python train.py --hidden_act="geglu" --attn_scale=0.125 --init_std_down=0.00435 --dataset="wikipedia_en"
MLP neurons of a small language model. Each row is named by its layer, matrix (gate and up: input weights) and neuron, and shows model dimensions 64-159. Each number is 50 + 15 x the weight over its row's rms, rounded and kept within 0 to 99. A neuron's up and down rows have the sign that makes its largest values positive.
After each neuron's rows, "fires in" lists the words (lower case) most often at its 100 highest values on Wikipedia text that the model never trained on. A number after a token or word is its count.

L2.gate521:54 38 43 49 45 56 31 36 28 53 25 57 31 40 45 42 67 55 49 53 56 21 79 45 36 48 63 33 55 52 39 51 89 33 31 75 51 38 63 52 74 66 47 58 36 35 49 45 51 35 61 43 72 37 45 49 45 24 48 66 55 58 50 32 60 60 33 37 42 62 64 77 53 54 63 52 54 75 45 36 54 56 53 28 47 31 31 26 64 57 39 61 52 48 44 93
L2.up521:37 70 79 60 60 38 40 59 58 46 47 46 42 31 76 46 31 71 36 62 44 55 63 76 58 39 68 72 48 73 37 54 35 59 46 52 53 75 76 36 55 72 29 54 49 48 66 65 48 64 33 41 34 77 66 61 76 62 64 28 48 48 50 47 66 70 65 53 55 63 35 61 64 56 71 46 52 54 54 36 57 38 51 55 32 56 38 64 41 45 60 62 49 57 42 35
fires in: "on" 82, "goal" 4

L2.gate57:33 38 66 77 60 71 64 81 53 41 53 66 46 53 38 74 51 32 76 77 63 61 37 79 51 48 41 73 60 60 53 46 68 62 48 65 38 46 51 65 50 53 68 57 30 70 57 71 44 30 44 54 33 89 20 61 79 52 52 35 69 59 44 63 55 37 58 52 53 51 44 33 35 47 58 78 36 47 55 50 19 42 53 37 36 16 55 63 42 51 74 32 46 57 56 71
L2.up57:59 59 87 30 17 62 41 23 20 37 48 36 46 77 48 77 43 54 28 51 28 45 57 49 61 45 77 66 68 45 45 61 49 51 54 17 55 65 76 22 73 60 59 72 55 65 32 49 56 56 28 40 54 32 46 64 67 43 77 47 41 31 56 70 51 48 88 71 47 53 62 40 57 55 77 45 63 33 60 45 48 31 31 50 56 94 46 62 48 70 49 74 42 60 54 29
fires in: "the" 92

L5.gate378:16 97 40 48 53 46 47 57 72 20 56 54 30 65 62 42 79 44 60 54 39 53 34 46 68 13 47 32 66 60 53 05 46 38 54 48 62 81 82 68 27 45 40 53 61 72 59 53 16 69 70 37 68 29 54 21 67 48 56 53 47 46 56 45 76 70 77 44 40 47 57 31 71 59 68 61 33 44 63 49 61 66 57 51 54 51 46 56 35 61 50 41 47 74 59 45
L5.up378:60 42 67 78 23 28 48 64 56 60 38 47 60 54 57 51 31 23 09 43 67 36 57 40 45 55 47 71 39 75 60 75 46 70 72 67 14 90 44 45 39 40 20 56 61 27 67 50 57 45 54 81 45 34 41 70 73 46 13 76 59 66 43 59 72 72 73 55 79 69 30 76 64 59 62 45 38 42 74 60 54 32 60 09 67 61 63 59 56 83 54 60 30 57 54 53
fires in: "and" 60

L2.gate319:50 57 29 47 54 57 59 39 67 58 37 57 35 40 35 47 50 46 54 96 45 39 42 59 42 43 68 51 07 25 69 57 51 58 61 56 34 54 55 61 65 59 40 54 44 70 53 31 33 39 71 46 55 51 41 27 48 36 45 38 27 36 47 46 66 48 46 41 59 56 60 25 18 58 43 31 28 52 35 49 51 40 46 49 66 40 34 75 59 37 58 24 60 29 50 47
L2.up319:36 54 49 59 36 31 41 41 56 55 57 52 44 23 43 36 56 52 56 59 46 87 68 74 50 47 72 61 57 54 52 54 37 42 30 28 25 26 43 47 65 25 30 45 37 27 52 51 57 47 32 54 13 47 68 46 47 54 37 60 50 21 49 59 57 62 45 59 73 48 42 38 41 79 68 62 34 41 57 60 60 20 66 39 49 28 41 54 43 54 44 50 72 39 33 44
fires in: "all" 54

L5.gate26:64 54 62 24 62 37 61 55 52 46 60 42 53 44 67 59 41 26 52 33 72 03 71 40 62 54 60 46 20 37 43 56 68 53 56 51 56 28 69 54 54 50 53 66 51 58 33 54 48 44 35 59 29 43 62 44 46 62 59 38 93 49 47 42 32 35 37 17 11 56 49 51 56 54 50 40 66 30 79 52 30 64 42 34 32 28 54 48 48 40 91 83 55 66 56 65
L5.up26:52 76 33 40 32 49 60 08 62 46 22 52 44 60 86 67 55 50 22 37 32 26 35 57 76 67 36 54 48 49 62 29 51 23 55 47 57 53 58 39 39 50 58 52 32 55 28 49 30 39 56 26 61 62 40 51 47 24 62 60 54 46 58 41 31 54 57 70 57 48 37 41 58 70 53 31 38 54 35 34 32 51 44 47 47 69 76 61 52 71 44 73 46 34 23 35
fires in: "that" 41, "the" 21, "which" 17, "same" 5, "what" 4

L2.gate864:37 66 46 17 48 31 64 31 27 80 83 46 39 50 69 30 59 33 53 41 67 43 31 46 41 51 42 41 38 46 25 75 38 53 62 59 57 77 43 31 42 55 52 36 41 68 54 52 90 51 37 68 57 62 44 40 29 34 45 44 53 82 71 60 53 45 53 29 41 50 32 36 63 48 56 22 68 59 54 26 57 44 34 40 16 43 38 52 64 66 42 46 39 44 72 37
L2.up864:26 17 50 71 69 45 59 62 63 74 37 48 15 42 75 35 41 56 92 37 45 67 48 46 68 56 25 50 33 78 18 54 27 03 47 27 39 46 75 26 38 53 53 69 64 50 65 48 58 72 47 45 64 45 67 57 53 63 61 67 23 73 56 57 67 41 33 51 97 59 55 43 41 49 67 49 61 48 39 44 88 39 68 58 44 85 59 50 70 75 55 55 63 47 36 53
fires in: "in" 60, "main" 4

L2.gate360:27 59 48 57 69 60 64 35 67 65 65 20 66 42 34 69 48 78 69 22 19 47 39 44 45 35 46 47 54 23 91 50 28 72 88 66 39 31 47 59 56 67 38 55 17 65 48 16 49 84 39 60 34 59 34 43 54 64 44 53 55 80 39 62 10 32 20 85 21 72 49 45 42 52 40 39 53 18 70 42 63 35 37 51 39 22 30 40 22 36 65 33 72 58 41 29
L2.up360:31 81 78 52 85 68 50 40 71 41 64 17 82 58 59 55 36 60 45 55 55 51 81 43 64 23 17 27 43 60 52 17 34 51 54 47 41 51 66 41 27 36 29 36 33 38 31 50 62 63 53 64 43 35 57 46 44 51 65 65 63 50 54 51 29 60 58 64 40 54 35 46 55 44 40 45 67 64 67 61 70 60 41 61 39 64 69 45 63 45 33 50 26 56 56 40
fires in: "of" 37, "microbiologist" 9, "often" 5, "01" 5, "pathologist" 4

L2.gate12:41 51 43 38 23 24 56 60 43 37 51 53 70 48 67 74 48 33 36 80 51 76 43 39 68 44 70 58 36 73 45 42 45 46 29 46 27 62 74 90 40 66 41 51 73 49 50 65 65 47 31 40 37 45 23 55 44 56 75 78 35 60 53 33 68 56 48 41 58 36 50 29 65 63 55 67 37 18 41 25 42 37 23 45 45 66 42 59 26 73 40 35 67 57 59 68
L2.up12:50 51 24 47 55 58 52 51 60 29 44 42 57 42 51 54 48 46 42 52 47 69 35 48 52 40 67 43 32 72 56 65 67 86 39 43 48 46 36 42 55 54 36 56 62 55 53 43 49 30 66 37 34 57 49 59 64 66 61 63 51 65 40 48 74 44 45 35 59 44 69 16 59 59 42 54 70 34 50 56 38 21 37 66 67 43 42 68 59 40 22 48 62 64 75 75
fires in: "in" 17, "and" 16, "center" 12, "institute" 5

L5.gate884:22 29 38 75 50 43 49 33 32 52 47 41 54 45 51 39 59 36 64 49 29 33 40 49 40 47 44 56 47 32 42 68 54 56 71 41 20 43 12 20 62 16 53 58 74 49 52 36 70 23 53 39 55 60 48 61 47 33 55 55 65 13 82 51 39 47 41 58 40 77 77 42 36 64 54 52 75 68 42 71 69 62 45 76 40 69 60 24 84 78 54 59 54 23 44 33
L5.up884:43 49 80 45 52 38 39 22 61 68 74 34 31 67 69 50 27 43 47 50 46 29 60 77 52 79 63 64 57 42 61 54 55 56 17 38 44 32 68 45 43 42 41 45 33 72 57 82 66 56 34 68 65 69 41 54 66 38 46 57 58 39 58 40 67 59 54 37 60 29 61 43 72 58 32 70 28 49 40 71 54 38 61 63 40 61 54 69 59 21 55 64 64 50 19 56
fires in: "of" 36, "more" 22

L2.gate757:08 36 11 63 28 40 52 57 43 34 59 49 18 47 67 40 41 45 79 46 61 33 75 79 46 42 60 40 38 67 53 70 31 71 42 48 43 71 40 56 40 70 57 72 76 60 82 60 70 19 73 49 58 63 71 34 59 51 53 52 65 46 70 41 67 57 37 39 55 54 61 35 52 55 34 57 69 61 65 54 25 47 57 57 35 47 53 57 49 38 48 49 36 72 45 64
L2.up757:56 47 39 46 49 45 48 12 61 62 56 55 41 65 54 51 56 61 56 43 42 23 79 85 56 36 61 31 39 45 38 50 51 37 68 51 52 19 57 59 82 42 50 45 46 35 71 84 40 32 34 47 42 49 43 66 76 74 55 32 44 70 72 90 53 79 61 57 55 41 49 27 49 44 60 76 61 50 44 62 65 27 51 33 30 64 76 50 60 79 69 46 95 36 49 44
fires in: "in" 91

L5.gate445:53 52 23 39 46 34 19 32 26 48 40 35 45 49 62 44 65 44 26 23 44 70 45 67 62 37 60 48 48 37 46 31 20 43 31 36 21 35 15 65 48 55 84 59 41 72 40 63 53 66 36 35 35 56 59 43 48 47 73 65 58 35 87 49 35 57 60 49 23 62 66 23 45 49 33 36 72 80 23 61 47 65 37 93 55 30 50 31 30 57 45 53 64 38 54 61
L5.up445:79 56 66 50 51 60 56 26 37 49 51 37 40 64 32 69 72 52 61 38 63 65 49 26 76 60 20 52 67 34 48 46 10 37 57 53 27 71 46 50 63 50 82 67 43 61 53 55 48 63 51 54 62 44 63 40 37 37 71 61 30 35 42 39 46 53 45 46 29 52 43 34 45 44 20 42 46 67 46 59 40 53 37 38 52 28 83 60 51 61 52 18 37 55 37 33
fires in: "when" 28, "if" 16, "while" 6, "black" 4, "what" 4

L5.gate86:55 42 26 24 60 21 69 39 46 37 49 73 70 75 41 54 57 50 50 35 51 76 38 40 76 51 36 65 39 59 47 52 75 37 45 62 29 59 53 38 29 33 53 61 65 54 55 68 26 52 54 56 77 59 44 63 29 47 67 73 64 39 27 54 27 33 52 16 29 46 44 46 28 35 37 65 31 40 63 50 40 67 53 41 38 39 44 61 35 32 57 55 64 48 31 61
L5.up86:74 55 52 49 42 36 45 51 53 47 35 45 44 42 53 56 60 46 44 46 49 52 63 58 79 25 64 66 69 55 45 38 72 43 55 41 31 32 46 62 38 51 37 47 53 44 22 64 44 32 55 58 65 66 38 87 29 44 72 56 40 41 56 58 48 56 59 38 62 35 57 59 62 51 74 62 34 38 57 45 45 44 21 50 47 43 60 26 55 53 32 50 77 83 35 52
fires in: "the" 28, "s" 9, "of" 9, "on" 6

L5.gate846:00 52 42 17 58 63 41 26 63 28 31 50 31 55 53 57 33 50 52 37 58 46 54 64 32 33 36 76 46 36 50 57 50 54 53 32 17 67 67 74 56 38 58 46 43 54 22 20 29 26 61 46 49 26 25 43 48 39 57 37 43 18 49 34 52 67 61 48 43 56 56 38 51 58 98 49 53 35 67 45 39 64 35 38 55 42 22 68 63 74 61 50 60 35 39 53
L5.up846:58 33 66 61 63 59 64 33 36 73 39 28 65 50 49 50 49 32 32 66 69 32 53 56 63 53 51 36 53 58 69 50 71 43 53 49 27 31 53 42 75 37 51 79 43 47 34 53 47 33 53 50 88 34 47 57 48 38 52 49 52 49 41 30 28 37 55 46 36 51 70 31 55 57 19 53 51 69 62 40 36 74 38 63 30 45 76 39 49 20 36 29 50 51 41 56
fires in: "to" 59, "by" 9, "with" 4

L5.gate620:64 55 53 69 43 55 62 56 52 69 50 58 32 35 66 49 48 67 47 40 51 63 50 44 24 28 52 36 39 45 43 40 48 72 37 48 43 48 40 55 36 58 28 55 50 59 77 30 29 81 53 68 47 27 57 62 61 31 71 72 43 15 73 47 49 62 48 63 58 39 53 60 60 53 65 35 47 20 37 33 43 42 30 28 16 46 50 20 55 71 52 34 51 34 60 44
L5.up620:47 38 45 68 60 48 44 33 55 56 35 45 67 29 45 71 42 41 39 76 59 59 47 70 29 32 35 55 67 67 37 61 35 59 51 20 46 57 62 79 63 60 25 56 53 12 80 63 56 60 70 50 53 22 58 67 75 56 47 40 57 28 63 54 61 40 58 43 42 54 25 43 47 53 47 03 59 69 38 42 44 51 61 49 35 53 65 36 38 42 47 59 46 40 49 38
fires in: "to" 98

L2.gate1120:54 48 43 27 50 46 49 39 53 58 49 43 75 44 34 70 52 69 32 59 36 51 36 54 86 49 54 53 39 44 70 42 35 57 34 39 41 34 44 38 67 74 48 37 48 28 42 38 56 53 59 31 43 45 60 42 38 83 59 44 38 81 43 57 28 50 63 44 44 65 75 49 60 48 47 41 55 41 60 39 83 67 83 48 51 90 38 35 42 39 67 39 53 34 21 35
L2.up1120:60 96 50 24 58 59 62 51 40 46 21 62 79 57 42 58 74 37 54 51 65 37 57 53 57 64 47 68 72 56 42 40 38 75 71 81 56 46 39 59 06 49 34 80 46 40 79 39 39 79 38 60 42 45 62 55 71 64 52 17 29 45 52 62 26 42 51 34 29 51 64 63 58 54 46 24 51 33 48 48 28 50 54 48 77 41 59 50 64 49 71 38 37 60 43 44
fires in: "goodyear" 23, "september" 16, "august" 10, "june" 9, "may" 6, "december" 5

L2.gate621:65 50 54 58 20 46 66 35 59 57 39 77 19 61 66 62 57 52 63 50 29 28 51 56 77 83 45 70 33 60 59 48 44 19 26 44 37 61 46 29 33 52 75 61 32 49 41 58 50 42 26 60 57 72 66 39 72 52 66 55 77 47 49 50 35 51 73 32 58 64 61 38 40 78 40 52 67 43 75 39 64 54 64 31 33 35 73 43 47 54 49 48 52 56 49 65
L2.up621:68 58 48 40 45 58 72 54 49 57 47 58 20 44 43 59 81 62 77 39 50 42 59 43 68 91 52 65 44 72 56 34 58 24 70 52 57 78 49 57 45 50 75 39 64 45 41 41 67 53 62 70 66 57 62 16 30 49 67 54 56 65 85 51 26 44 69 63 63 54 28 66 26 54 36 37 42 56 79 44 54 44 67 42 33 40 64 71 53 42 42 58 65 77 29 39
fires in: "which" 43, "what" 26, "who" 22

L5.gate578:55 34 71 52 29 32 62 52 38 35 32 59 53 41 53 44 41 58 49 41 83 57 46 31 85 31 82 37 43 46 38 36 29 80 27 42 46 59 60 46 44 70 78 68 77 52 65 60 48 37 48 46 75 39 72 33 23 37 62 39 38 47 51 35 59 61 44 67 38 66 78 37 36 52 27 49 51 42 53 54 46 69 58 68 49 49 59 62 22 27 47 31 59 55 67 87
L5.up578:50 58 53 20 41 58 69 64 39 45 41 59 42 47 46 59 36 52 39 46 45 74 22 61 47 56 65 52 44 49 37 49 32 47 65 41 42 24 63 57 55 45 56 54 48 43 49 18 46 57 56 73 68 33 68 57 86 45 43 65 59 50 44 49 56 33 65 69 57 42 75 47 68 45 73 69 37 36 96 41 35 56 50 70 44 43 47 40 43 77 55 29 30 35 66 57
fires in: "after" 19, "before" 13, "until" 7, "upon" 5, "great" 5, "following" 4

L5.gate37:40 48 67 39 48 76 28 59 42 33 56 51 25 59 32 58 31 58 52 35 40 73 71 56 42 60 40 59 23 39 53 39 66 45 58 42 08 39 25 47 45 49 49 62 48 53 55 60 33 24 57 43 63 61 53 75 45 39 19 72 62 47 65 64 45 49 46 56 41 74 54 49 31 50 48 63 47 35 57 33 39 61 38 34 43 29 48 36 22 54 65 43 18 41 38 63
L5.up37:46 32 48 32 43 17 76 42 53 51 56 49 54 28 41 35 44 48 45 44 53 64 44 38 65 48 69 59 42 30 37 53 21 50 20 63 36 39 65 40 54 60 51 50 46 46 27 34 58 41 50 27 39 37 41 53 89 41 37 48 50 71 57 44 43 52 62 26 40 37 46 37 52 39 29 30 37 68 59 47 42 61 30 77 64 36 54 35 55 51 31 44 54 41 34 24
fires in: "at" 14, "after" 14, "to" 11, "against" 8, "upon" 8, "with" 7

L2.gate1093:52 41 59 41 28 62 54 18 55 26 50 37 37 33 71 50 51 60 65 38 56 60 64 45 80 42 65 73 70 70 34 39 33 71 35 52 46 31 36 43 69 48 37 51 65 65 43 53 36 39 51 52 56 51 61 51 55 57 48 82 56 35 47 58 42 67 85 52 67 52 39 72 86 44 46 40 78 54 46 57 51 54 57 79 50 61 45 35 40 53 39 31 77 39 69 42
L2.up1093:94 53 30 43 31 54 39 39 52 58 68 38 32 52 65 63 51 60 57 42 40 44 57 67 58 74 40 77 47 86 28 63 47 51 37 38 43 50 61 45 67 53 65 33 39 48 77 29 69 79 54 61 34 40 63 63 48 46 36 43 41 74 67 25 37 53 53 28 44 48 42 45 51 35 61 63 37 74 74 57 52 40 45 46 61 54 57 58 77 74 62 58 45 60 25 63
fires in: "after" 90

L2.gate369:46 50 64 65 53 33 41 65 57 58 52 57 22 52 47 71 50 53 67 22 55 45 53 44 56 53 39 40 35 62 52 45 72 61 57 32 60 30 28 58 81 63 56 74 29 68 55 49 59 22 77 91 85 61 48 72 38 49 63 57 53 28 11 38 60 57 39 46 31 83 47 43 63 28 31 68 24 27 26 59 41 41 51 42 40 67 43 59 32 54 68 28 71 56 61 42
L2.up369:82 29 54 43 38 52 34 83 46 41 26 33 45 61 67 38 25 43 38 66 26 43 27 77 48 56 80 82 52 37 48 48 54 14 47 62 23 45 63 35 73 56 47 75 52 51 31 62 49 47 57 69 48 82 60 49 87 31 63 41 64 11 72 58 40 48 43 46 46 45 56 19 73 62 41 77 43 63 60 49 42 72 44 34 46 52 85 56 35 52 36 57 54 63 11 80
fires in: "on" 96

L2.gate332:33 59 20 74 37 54 51 50 60 52 68 32 69 55 08 49 43 73 64 78 42 55 66 47 33 56 17 40 53 43 47 55 66 81 45 49 46 62 57 29 58 69 56 76 52 65 37 42 69 25 58 32 71 51 52 37 47 60 27 42 51 69 34 47 63 64 68 52 51 46 49 39 38 75 38 31 51 56 52 18 67 53 83 45 37 46 63 60 73 29 35 35 45 34 71 49
L2.up332:35 75 52 54 59 54 56 40 54 60 48 59 58 42 50 30 36 69 55 61 56 30 37 75 41 48 57 37 66 66 57 62 63 73 57 51 39 52 63 11 30 52 40 87 48 69 61 44 73 47 38 43 55 56 47 63 54 37 55 59 07 38 40 34 53 32 70 37 47 25 51 46 50 53 34 31 68 55 56 48 28 65 61 59 76 22 52 45 64 30 37 76 74 84 71 59
fires in: "october" 36, "december" 16, "november" 14, "february" 6, "april" 6, "june" 6

L5.gate294:27 51 47 60 65 45 35 63 47 47 31 51 57 47 58 49 53 53 53 49 42 49 28 76 61 54 43 45 53 54 33 44 43 58 58 55 18 62 46 44 29 19 48 37 58 70 26 53 72 48 32 40 54 41 63 39 78 73 84 55 40 41 71 56 81 54 79 42 38 39 49 45 65 72 35 36 56 44 28 65 52 36 44 49 19 34 33 31 46 55 48 41 59 56 67 64
L5.up294:29 37 61 57 57 48 04 48 62 35 54 54 41 25 74 57 36 49 54 30 35 21 47 51 85 79 43 49 41 71 74 31 83 43 44 65 42 36 88 34 58 64 30 28 36 52 53 42 38 22 18 47 44 75 58 62 61 40 26 61 55 49 60 45 57 41 32 43 57 23 47 50 61 31 56 47 69 49 51 48 55 50 34 57 36 29 50 49 35 54 20 72 59 62 54 72
fires in: "the" 35, "as" 11, "called" 5, "known" 4, "name" 4

L5.gate1301:32 43 49 60 62 79 48 20 23 43 38 23 39 44 59 39 42 42 59 62 02 46 42 42 52 18 49 59 51 46 35 67 52 70 37 43 51 40 51 53 32 67 32 37 44 73 59 42 42 82 33 26 13 39 47 56 44 42 51 41 52 31 63 44 47 45 82 76 56 62 72 56 55 14 37 44 67 59 44 56 25 43 51 40 60 43 31 03 18 66 65 22 42 33 64 04
L5.up1301:58 51 76 19 75 73 54 35 44 42 48 42 70 68 38 62 56 60 32 37 65 14 45 48 60 32 10 37 54 71 20 24 52 51 59 22 39 75 58 71 66 64 64 43 32 54 48 60 52 48 43 39 39 24 75 55 73 68 57 44 78 31 68 24 43 33 58 24 76 62 42 26 41 79 13 48 46 55 46 26 42 38 34 64 47 39 49 53 41 31 37 51 25 63 74 42
fires in: "to" 61

L2.gate17:35 65 69 36 48 28 82 67 65 40 49 17 46 48 29 52 46 39 51 53 51 83 45 33 51 40 39 22 42 46 69 40 47 23 26 48 61 49 42 43 65 40 74 47 59 53 52 65 67 52 38 45 70 45 51 53 68 65 35 32 47 65 49 64 82 29 48 43 23 72 31 55 38 42 29 47 59 70 74 52 37 48 55 47 47 34 69 53 27 63 45 36 30 55 12 74
L2.up17:59 53 55 67 56 55 44 59 69 37 32 63 42 47 43 58 65 57 37 46 44 54 68 66 47 28 64 43 64 56 42 50 63 84 40 58 37 35 52 53 29 36 84 31 56 60 26 48 76 40 60 80 30 52 42 50 24 81 91 50 30 60 37 68 33 82 57 45 41 54 56 33 45 44 33 59 73 58 61 57 61 62 57 37 30 42 67 33 58 23 62 79 75 74 65 57
fires in: "when" 69, "if" 10, "while" 4

L2.gate839:60 84 30 59 64 59 53 67 52 45 43 43 77 49 65 52 57 45 31 59 71 33 55 65 63 38 48 61 45 54 30 36 55 43 72 31 43 53 68 37 26 13 65 49 80 36 43 44 91 53 45 67 48 69 65 60 42 41 28 45 45 40 62 46 55 48 64 69 66 52 57 62 92 47 73 55 51 57 41 69 43 71 45 40 43 33 28 57 56 43 70 50 61 56 73 34
L2.up839:36 45 41 63 62 68 51 56 63 42 66 62 60 59 12 62 44 57 42 45 57 24 78 66 55 69 43 27 52 31 60 27 47 51 40 43 57 49 57 50 46 54 14 53 50 23 29 38 54 55 60 55 63 62 69 45 52 18 56 33 60 48 79 31 46 43 43 59 70 42 43 52 56 23 48 56 56 58 36 68 34 45 90 28 18 44 61 50 58 45 52 60 46 36 44 39
fires in: "was" 65, "is" 22, "are" 8

L5.gate477:42 46 58 70 41 38 60 46 39 42 39 53 32 26 78 66 27 49 46 68 24 35 35 59 53 41 55 76 17 50 42 35 53 72 22 53 63 58 73 43 67 43 53 37 27 49 48 43 67 89 49 34 21 66 54 60 87 32 58 44 40 67 69 53 55 28 48 28 08 64 71 51 58 56 57 54 77 23 42 53 19 50 40 42 31 17 40 65 38 50 72 69 48 61 73 78
L5.up477:33 66 52 49 47 26 46 65 44 71 59 67 25 67 34 51 69 47 51 45 59 27 50 54 52 58 35 46 29 33 64 70 50 22 67 27 46 56 28 56 53 42 82 63 79 66 35 54 45 39 49 60 61 50 59 56 32 32 58 73 56 42 71 51 50 31 46 39 65 41 68 20 44 71 39 27 58 71 48 25 54 35 54 42 35 57 58 49 80 65 42 42 44 46 60 49
fires in: "that" 19, "a" 10, "because" 8, "where" 8, "all" 6, "the" 6

L2.gate81:23 44 31 62 52 81 50 50 28 60 61 46 52 24 60 42 59 42 59 46 18 47 67 60 48 53 57 57 39 57 40 70 45 35 58 35 32 69 47 62 61 67 50 45 80 67 43 39 53 67 65 54 48 37 54 62 47 36 42 48 58 34 66 47 64 61 47 31 58 62 42 42 54 50 28 49 82 49 48 60 25 54 43 25 44 49 71 68 54 34 54 46 59 65 27 32
L2.up81:24 54 24 26 58 62 71 24 63 44 56 54 63 29 36 48 59 55 61 42 53 34 31 60 46 45 69 34 50 42 67 51 39 58 74 47 46 31 33 49 50 99 34 57 63 48 39 33 28 60 54 28 51 38 66 48 47 40 36 39 52 45 71 24 34 50 44 12 81 53 47 69 44 49 25 37 42 47 50 51 42 47 58 45 57 96 40 42 49 47 40 43 41 59 39 42
fires in: "to" 64, "did" 18

L5.gate752:64 49 52 75 29 47 46 38 59 63 40 65 53 20 64 43 42 41 80 72 05 39 45 63 58 20 49 37 36 32 46 54 49 35 45 55 61 54 49 60 29 61 38 56 39 79 69 34 28 22 48 70 32 39 49 29 51 50 56 30 49 47 59 55 43 88 23 38 43 61 57 25 34 57 45 73 18 49 64 64 53 44 70 39 56 36 55 37 55 44 67 70 56 82 64 63
L5.up752:42 60 51 72 72 46 88 61 39 46 71 42 63 45 49 80 54 52 63 63 46 32 68 89 52 52 60 64 48 56 67 41 49 37 46 56 41 39 45 56 59 43 52 58 56 66 77 57 59 50 36 87 47 65 36 51 40 38 63 46 46 59 32 46 48 61 62 42 48 34 55 41 33 71 27 40 36 40 67 78 47 38 44 16 60 57 41 63 55 18 64 46 49 81 59 63
fires in: "of" 63, "the" 9, "their" 5

L2.gate205:31 49 41 48 31 52 72 40 49 61 29 57 44 26 26 38 37 48 78 69 44 23 07 65 74 46 42 87 63 49 28 38 57 43 57 52 44 31 34 30 82 59 64 60 49 62 51 21 46 52 61 39 48 49 51 50 56 26 59 53 43 34 37 58 50 52 53 21 72 49 47 40 57 52 46 32 21 37 40 66 56 78 54 61 42 35 37 67 65 40 80 44 29 25 54 41
L2.up205:46 55 73 66 51 43 21 44 54 29 32 61 27 41 46 48 36 70 36 16 57 54 43 67 89 78 54 51 66 50 56 31 46 19 27 68 48 38 30 30 68 56 50 58 49 78 48 59 72 51 26 54 76 41 57 42 64 29 90 72 67 34 48 47 47 71 69 38 76 40 75 40 43 50 73 35 42 46 22 52 47 70 41 53 44 37 75 27 47 63 46 79 69 51 60 65
fires in: "all" 44, "both" 41, "various" 7

L2.gate589:35 43 62 50 74 33 73 51 99 58 76 20 54 40 26 43 67 44 66 63 33 64 49 58 45 36 66 36 46 18 44 44 74 40 52 50 65 41 13 72 62 55 51 50 55 46 64 24 49 62 61 52 51 55 58 40 59 45 51 54 48 39 45 42 61 61 36 54 62 60 54 71 81 54 40 27 41 52 56 57 50 74 62 64 21 35 63 50 29 48 56 52 53 68 61 38
L2.up589:54 48 50 33 58 56 70 18 64 29 43 53 44 21 59 46 57 54 18 31 60 33 24 65 39 60 64 70 66 40 56 62 52 56 39 45 48 44 38 32 29 36 73 58 45 13 49 88 57 59 23 65 81 64 36 58 69 56 56 54 46 66 29 37 34 63 33 47 61 74 44 70 64 55 55 32 58 61 50 26 94 89 39 50 39 50 66 56 46 52 58 63 75 47 73 40
fires in: "as" 86, "of" 4

L2.gate780:62 47 57 39 58 44 54 52 72 46 61 20 55 37 29 78 56 40 83 39 51 44 70 58 71 56 52 61 64 38 65 39 65 71 51 46 67 36 32 25 57 50 57 51 53 49 32 36 61 21 53 46 27 42 39 29 47 53 44 43 81 80 44 48 25 40 24 43 42 52 42 38 66 46 51 58 40 27 62 55 45 44 60 18 48 35 28 66 32 38 67 24 14 29 35 28
L2.up780:66 68 42 69 48 43 48 78 51 46 41 42 69 34 58 76 35 53 56 45 64 72 77 35 51 58 40 45 24 62 48 48 52 58 45 39 44 55 45 58 24 31 68 52 67 26 54 44 52 46 70 42 44 70 62 51 74 69 56 56 48 49 56 47 39 61 26 34 06 76 77 59 52 53 60 31 53 58 43 43 49 64 54 49 42 85 61 61 56 85 68 45 54 46 60 67
fires in: "of" 100

L5.gate380:40 37 13 54 56 30 56 49 64 59 51 37 57 40 51 27 44 29 55 81 44 80 27 77 29 38 57 60 39 35 56 36 47 58 42 36 29 45 52 69 50 58 58 43 62 60 27 53 66 57 39 44 87 58 48 44 89 59 34 41 57 63 38 46 56 53 41 37 63 39 76 49 42 58 69 60 81 46 42 35 46 55 46 24 57 61 27 42 36 64 26 50 47 46 70 35
L5.up380:36 67 15 43 70 72 36 63 49 35 46 36 44 34 34 42 29 46 57 43 51 65 32 58 26 58 30 74 47 32 49 50 25 70 48 39 41 27 38 37 69 40 37 38 38 71 42 48 58 69 46 43 42 70 81 79 44 53 82 64 53 33 62 36 64 59 29 60 55 46 54 56 56 77 60 67 57 54 61 32 21 74 49 59 68 52 57 46 60 25 63 56 63 90 91 40
fires in: "with" 37, "march" 6, "november" 4, "october" 4